Weights of a small GPT-style language model, trained from scratch on English Wikipedia: 944M tokens, 7200 steps.
MLP neurons of a small language model. Each row is named by its layer, matrix (down: output weights) and neuron, and shows model dimensions 213-425. Each number is 128 + 24 x the weight over its row's rms, rounded and kept within 0 to 255. Numbers have three digits each. A neuron's up and down rows have the sign that makes its largest values positive.
A block is one neuron, or neurons of one layer that tend to fire together. After each block is what it responds to, as a language model described it from the Wikipedia text at the highest values.

L4.down125:125145137099097086147102111127136132089105148116122156148120089141125135157112154148105122142137126106138133129130111100157160097159076126133156116122160082161119118171135141107138116111144116122107147123129127113145134158126132100137134166152129096019112120124126120146108131100135119151121138080142104080136140130140135138141128164108102132133126149132100166133076096134128112132114137102131094089109134161108101128137110137169130151150117100134074113130106138147126189129098130083101110133155147092117083134052107109118056118106123127127079149145093058144157176137099110109100107096138139153116115147193149126133090115081123140141156143
L4.down259:135158103142125151120142156124134136101121128155107115112137099119112106189169089103114089113140107118130157141159082134147111155110208110119135156092130113140085091168106115155108130125120116150122104143171128118157127147132158101123131129135089163120139093148135141150184146141132149170162155105138137140089099136147137100116156131168142142054134114122157148089145119182128157154152134108143133101128141113138123120145136108110094144133159118142148115102123109138136120147087125160108158114125156116163073081171094124127127116135134122121131160099149120160156133096124130116116159130116091147080123126150104134144117136116189121078154099
L4.down874:112149119094129138130133111114177152126135141182152154155126134139120158163176139104138107175104154141134147142136132129099139167095146116146125117141128115110119138158125159136112173162144153084202118085136082112145119107080146125151077115143128145060104179148128128150105108142101126107080156108114177143129095115112126125126074091121121101110132124089096134123139138099104180128099124140132120140132133108124111106123184157126162180156120137139140156120114093124123134113093135098131110097183120124135147149145114100090099154129149116125147104134124159100135095092123125097149124115141127160152125078128121159093175091084074109136119156
L4.down1135:126117101134165093114135116120113126081134130126172137104122110096140099121132132134105143127152103147128128135102131133165127115162089108158119138135116166139129137024174190123131139143092141090129067137120128154160149146113112112144147120118166181246122119144135108135133116128146133100175094144109131093117132130118139129160140123158101118120151122135137137102108131141132080090151109144158140169114132100159102173106145103116171103087109135118129128125130142128090105129122116154141141164122131110117107087135150120105129112154086092116080162148104100132162112096154123157147142080178112124140118139165111131125125169105123125132143115
L4.down1523:110142214107148128127129112127144137119156123142102123138106147120119130118142127091124129168132134158117138117144127123142125149119123119146125118139133130122115139219112141107117148131128102115170118133136127097127161110113139123167108128120133151000143148121132115114105118137091116142111165119125156158141106132129118163159121124137090127144148127109138111138099142090144255210110120123142129133130127137138090139099143128125134148171138134151135129106114131137117129113137148122120161083148133128113192163123117138131109153118125132135133100148134140139167088126129104113120078123111129152113129135132126158128132137076090146138086157
L4.down1600:172171155101122128147076150124166126158100129124166128132134124167126107110127126106136113157131136065130128093124157136166121142138133117141101104155128138121114166228165145116119126154116164121134155148165150108129121121120167131161130134098113114008139130112119095157094105147132128144146134111105100130137159098116129114122116100135170131078158147154151098122116153130127166186155134151105162118109110153157102127119095146122126096089112128162076134125100141139113156127116157111143168137134131129134163146109123144111121082108164115159126106119125094133180134107124093121141064094153143135153110140116127150152130132134104121093158128
L4.down1686:112145198120128141163142096114126122125162163142127133145138104167131138144145141114143128127132132149114119137139134144150131140132168146139136131139103121113106135228166150126082119147119082109186133150132124151105137097109121120111115149100138115004139125129109130128104142169149128152122113091108149150124124117115099140186137140144120113119115140124115136136117124106108241243147130098157117149181158109164092123103098100127175126120171113140114140134117128132110187120132094139104160119114140134132160140151108114102108118104103139111119127156138105137157104097133141074147091108110161142123091091120135138142127129101101171131123133
L4.down1722:110125156107121174092158116130218121132182135112133135133106127106108134125142149108137116111143103163124137141152123064129139121113126120106106125130114126127141111255127117120112148123129092111122111110122133125142110109121109103128115106145137116000103172142106138140102123140132113106117135125142170123124088100112143120124175152118117147116148125110123133136125147148083195134119137144120110125128133145168085129145119137125127129166128135116151112113136136129127113118128111165123121088146128133111091164128141091174113088117130135140127105122122113138125136125131137130141121126104114103159160118129130120128121101116086127122121152
Responds to: Blank line after headings. Line-break tokens forming the empty line that follows a Wikipedia section heading (==History==, ==Design==), or splits paragraphs before new headings.

L3.down318:127152138161092143116166125137136154106098150150141095162178112121115095116099157124120123119141126158188101138189128169140114101134161124138106129145127088123138127112097119151111152083170084145101141127159118094125131152128143153104149135131107124196109144116124124136182090134126124175125132138119142087129107093151112111145138177143162119120143148119120126104130172154117162109133118149161138096101123167098149135115155096141147129110134128169099123127146136119105114125138116134180152136076120114117110131127130123137108090115112130095157112122143107146150101110099120119147114130160176116104105112114145143132110115102115158084124132
L3.down1186:141161082176082131121101120131123116115140117189101117131174132120131127131129173117143183128122166099125104129118156156112127151107101135102155110125142103100085102120100087135133107149104171153124103144142148120144186117131142119101179093128123179169123115143153118146141137122161130111114132113105115138181146087142147152122106126114130142113123136127114133140147103151120138138131132100157138173094130113088151103171185143132161062156138191141118154096175153113142168112121116119121101117168137165143178133151118171087122130107126183148132133103144155186221084110136126108122113135149153109160122112088129125115136103131120120141139140
L3.down1385:139092190128120120160116094119095091153153145128095112095072154117140120137150121150093111162128163113136128118152127149139100134118129159126110093128125096161089089095127106156113141137124114101134126131106115132106147098111130151126110133075086134203151078166095108116114086110136104128154139148095130079084149116100091100165110149109126137124121111129122159139134115108081090120133109133096159128153117110101133060147156132145111095136157135132143174110164114141134152093133112097150112111125141144112103125146116070149117138117144164142133086137076066094088139164094119118091177128140149113120128128098116164137126150117090142107149099
L3.down1705:155130102123137129105119118145092175119164150143107135142110129115144172143144136140131115150148159116144120184122188147181143118159093154141154082087145161110142121109141129130126172109139122118145104152121140153149128097151134138116128169078120111255095131113146116121130122179124122098131089128093124090123101095140137150110124130152106125125118114119142111124120122103106081168123136169136124139102094123161139173172143077105091139121120158135103146154176145114159124116141129088143117108086139123125099113135081141133139162108132101146137150122119142096165138109148153131125090102133155096149131157108123091127092136143143103153147141
Responds to: Second piece after capital. The word-piece right after a lone capital letter that starts a name or word, often in headings, titles, and tables, e.g. M-el, M-en, S-ied.

L4.down350:131137111109150160062156137151162142139128111130113080133153151127168139139150154144116149124103149115187137105130138141097104169160159140121136141145111165134087081141077131146139139079168154126087137133130105092151111115080114125127158116087148160118141142105150136096130110074113115110108135151131156147143139066129156127150127114125124113132137170138091147150140139170124141116125133154126190116123130188102093118118149097176108067152141136169124116110105173121123103111122161135070123135140126139112116050135144120112153084083128151127137123106139106177107144116106160116194121122111125117078177144103139137124161145087119154127102126
L4.down608:115125151115144147133126101134118140144130139128083144092123127155129126146144125101099155148088098137130106149128140121134124146129136123132125131159133130183064108126106161105146099091149110185134119142109162091118087118115091148147116125152143121107157144123130188155087080127175075120114112125147159143133120055110127153095171151068139124152115169085080103079116102148102140124173099086160161130140155139127073144136130101168120115161115119094122132106147136107090114173099111122111101116121148125138122130106147118127131138108135113189145177125133082115110139142104142091156121134142167177086080137152120105112134115133080088142118139
L4.down744:067130097174130093139107124130133101121167124139138128109137134144143130123140107127159062158124105132124135131140081114088151165067076135140137112116132147129140152137111134118133103125095144160110057143134142130168142110113116119187097133134103127096122153123154130131127093112137123116125140117159133117107141090166145106109108168144171101108135160125110050127114112119113141140135126166109157107122125118123112120125118121167153120131100162088111136101140136139122150126180081154136118147144084096140061158137143127104142121118136157155119145108110164093147112148108115118150118142118163118117125155107129200147139104096086116124106156
L4.down791:117120115112128132145099108101121141141151157100117153109144130107074117134134146121084090131158131115117153058151141144079114130128135131141112090152127118161132164124132131118133161103148179115129154096156104161107125146135119147082159156138125155154123151068126122133159147119120131114117101155149139119107123116122104077141101152106124153127092156114143099100117109163127117123125106129102104123132175132128100150094146099148111103115146110161154071134138111120085121136126107132134089121178171138113146120129113097156139142112114123111085174086133138125105132173168105134176152105166097119179124162097149141086152140143148150137168125
L4.down971:119139125156117118146161141126146151190102122097144126146116137141153113149122097157137169158152111095115143138115148126154145183116115130137103172069127137143116129183112108138125125132166162121126118167191110167151149148136114110101116114130136147055126094132126111119127116171133128125147160097101089126142129094138162130104112148109166141145116108149136160112143107140090145174116121134156137120127115151113159132130131113133116111137139076101144101158138101164166140093126125140120143149143149085165167179119103129145141115125178122161115131138161106150149115092135130121138104090128101116129168081138117112109137132110104132073134127
L4.down1267:109109136138127130133105148095116162140122159144137124123108153157092129102145122140120121097142138192124099113135086118124149127132103123140114108104117153120107098101116172135137124096117152114092107127126118090146087148097148136137118116096109178115144149135131129163116198113099141146138097133068096136164094121094136137149148144150093101165134138078138090164125123126084161132122145094128151131098145157138141089159169113133130120112121111168085150083127156086094128120136156140109130130114128120132108142139116132122121135137108112110125132179075175127154135150100104121135105145133128163154126164151129143100045092119136104120107118
L4.down1313:145169117117120137100108109105110097141143129153127132126140120114128133111110145126142110131107112154131091149138081197125096125111104141130147126130153137112118146016079109144134156137145102115121152129129147147105137129147117152080156113090113157249142088161148092136111121131066128091121135121141140102123105132126102119116148155158151106107137148112139129151144103116149116184118094142156140082086171139148101095106153112137118140120119133113070125105171144152153091175122123121126104134139147144144064138129147140088151125103125170150137116168142118096098151127124171109157143138134144160099123175156135160133145095124188135130123148
L4.down1358:147090091135107097174131117165105128116127129157151069130094098140107154140135090107182162115157114126113127111110153102143157139106164114142158111123125131121155118136161119146107137161144125130106117133123148128159130149140097140123102097125065124074092134161141079141131155109120139127150142127101103115144098125104135131120093131108111097090138109128091101175169114102108122089138142091107130131101102168116146149149115110133116182136128155182149127129127091190131117078097159120146167115133108112125154104149171109131087130100133143117121179153117151120190177125170103174123162122166145131091100110109096127072138096123131142123109149
Responds to: Second piece after word-initial fragment. Word-internal pieces right after a short capitalized opening fragment like P, C, S or Sub, mostly in names and table entries: P-ers-ia, Sub-ul, P-ad-ova.

L5.down700:131130160134139129121137118151234127122126159131118135132140138111099129126133125113126142130158134143127132140115128066144122124121126126124126127117118126127128133255135128136124128113120132116135121149120132132122123122122123094119132126129120127000127140138128141128100125124141094135131130118122148135131125133127127135122134118129116142125120124119121127129133129114131236188135145128142096124141132127131137123114120121135139144133113124107126142122118119124124143105120120127135134081131136135110150149139129122127126129121121124133142126130123118118129136127121138100130114126127119137132136138135141121125127134143117123140128142
L5.down1499:152134205135136132145153120141211137125124156146119135146123146123088132129115114117128149138171139148128132127118137100138138124108124135144136125127113130118131142255122137130133113113118114119145117135107140129107136116123124078136124136127111138000145160141131129140084102131131110141119138131124171129127134131133119129138128116136131132122131129123114140127113129120133255220133137126151091131124131138141105118110124130138139139130112132124131150122116123133125134108124129133135130075142121126116159148126121148129122128123110125133135117123123115131157130126122126089140079120133130145138132144137133134129134119110094119126122144
Responds to: Paragraph-ending line breaks. Newline tokens right after a sentence-final period ends a Wikipedia paragraph or list item, before the next paragraph, heading (== Career ==) or bullet.

L3.down226:127100109140118139094154131145255119136115180126115135146116118122076141128104126148129132144158121110143122163121096091142125142146144088123127126128122117107126134255162106149132136088135123123156144103130113116115127114120109080113122135135110155000113112141143153140135119117161097145133107118133184150126161100119137103118153130132153151189107127137106143114135110153109196152125114139089119147126139116152116140131143129128120116122135140104129159128124155134148114152108153159151112103130154143132144148159118144106125143128138128103130137130099131146089145140142114133122143124111143093136125099105143136143158119154081098106133116
L3.down590:134117148136122158118134120183255138178145143127128145145146156140112150153128148130140129145131147118136108145121125116166125125096133122145136124105153153138137126255134111133121153060126122135138160130157112141121101135129121087091112126137099138012122105117138133134103132088145098166159129127143148140115126128109123104115122110125088135133145124135092124147128118124154235253119116123122139145144139137106139112112103126146127121105106111128129169140113139118103155136100134130132125057136142135111136160128139135142139134121149144129161130116104131105108126104117135103129140147134149124111148108120138154137149145179107108108142156
L3.down1019:116146110137151136137105158129222114132125180130153161127130139107095133125143122126078134112114177113153146146142080103115129141115117146118131095139105099117115117220171147147127113118125124139141110109139151140142147100131111118097120146161137135000125110123175110165124116102101128158142124145112126115140157122096123120129119145157139097134120081152102157132103129119136141134141123121116144110126116137150119067130091115113098145127116117107138166119141136140155157142121124119130146061094146162098137127147162129137120121161125103152116110119158147140093130154123145189127142126138106103149139091161119114186121118139102170130136149
L3.down1723:120167134133119120145141104177186141146142139097134148114115106152112121139113108117108137160155132112128147123129118113139112113141140125147101105147120134135091079183173125161120087095146182147086147134132115096134130118127135117146146113130107141067126105131122129165083088130170103160133120091130166120118113146145132130108135154108116130131122134163112114117147090137135144164129073098104097151142122116092151147111141128106186122127143138103160168112117125122117173133089136131126108102166124124093138123154143138121122131117119102132105141144107185111100135115133103117124080123128158089109134089126132122146114086171119092141097112
Responds to: Paragraph-ending line breaks. Line-break tokens right after a sentence-final period or quote at the end of a Wikipedia paragraph, before a heading, new paragraph or table.

L5.down945:124138173101141128097100141118085155155125182158096131113071126144091143124127087108134131103113141094115130111184154143134081068121146158111117105111137112081134099126090136120150145094123127125154127130132132127108104125153131085129115122145130103082105121145147155150150088142135137141126104095075165117111072093130127102115107142163164182149142119155148114118127142158116159119119142124099116130164162149139106095120130120118140103158167127165138124104151139149130192108103141118135107100135139167134119125122110119138118140151135144170109143130111130111145125122118142137100101113106137128070167151148133099120132153184091118146132107
L5.down1296:121140125110144131071143131119119142172135157163095159167092084120121136113153134124136046126092125142143113110144115191137142089110129156151121108110149124127121093146160162118107122126122108131107120143124124124128147089130165121129113099099149156110139135138148170115134151146123162088115118109101160142132111102095119126137141159171118131134121130142116179098146105135122126152161103105086119155165141158175108108106086143133123097111152131166099139063181100132096128117120155206136125158146140168101129196160133127130119140145129136131103133125117159141149158102141157150139138095135176125126127152130149139140106117104127132112153094
Responds to: Mid-word subword fragments. Inner pieces of words split into several tokens, often after a prefix or hyphen, e.g. c|ond|itioned, in|ton|ations, c|inn|amon; also weaker digit pieces.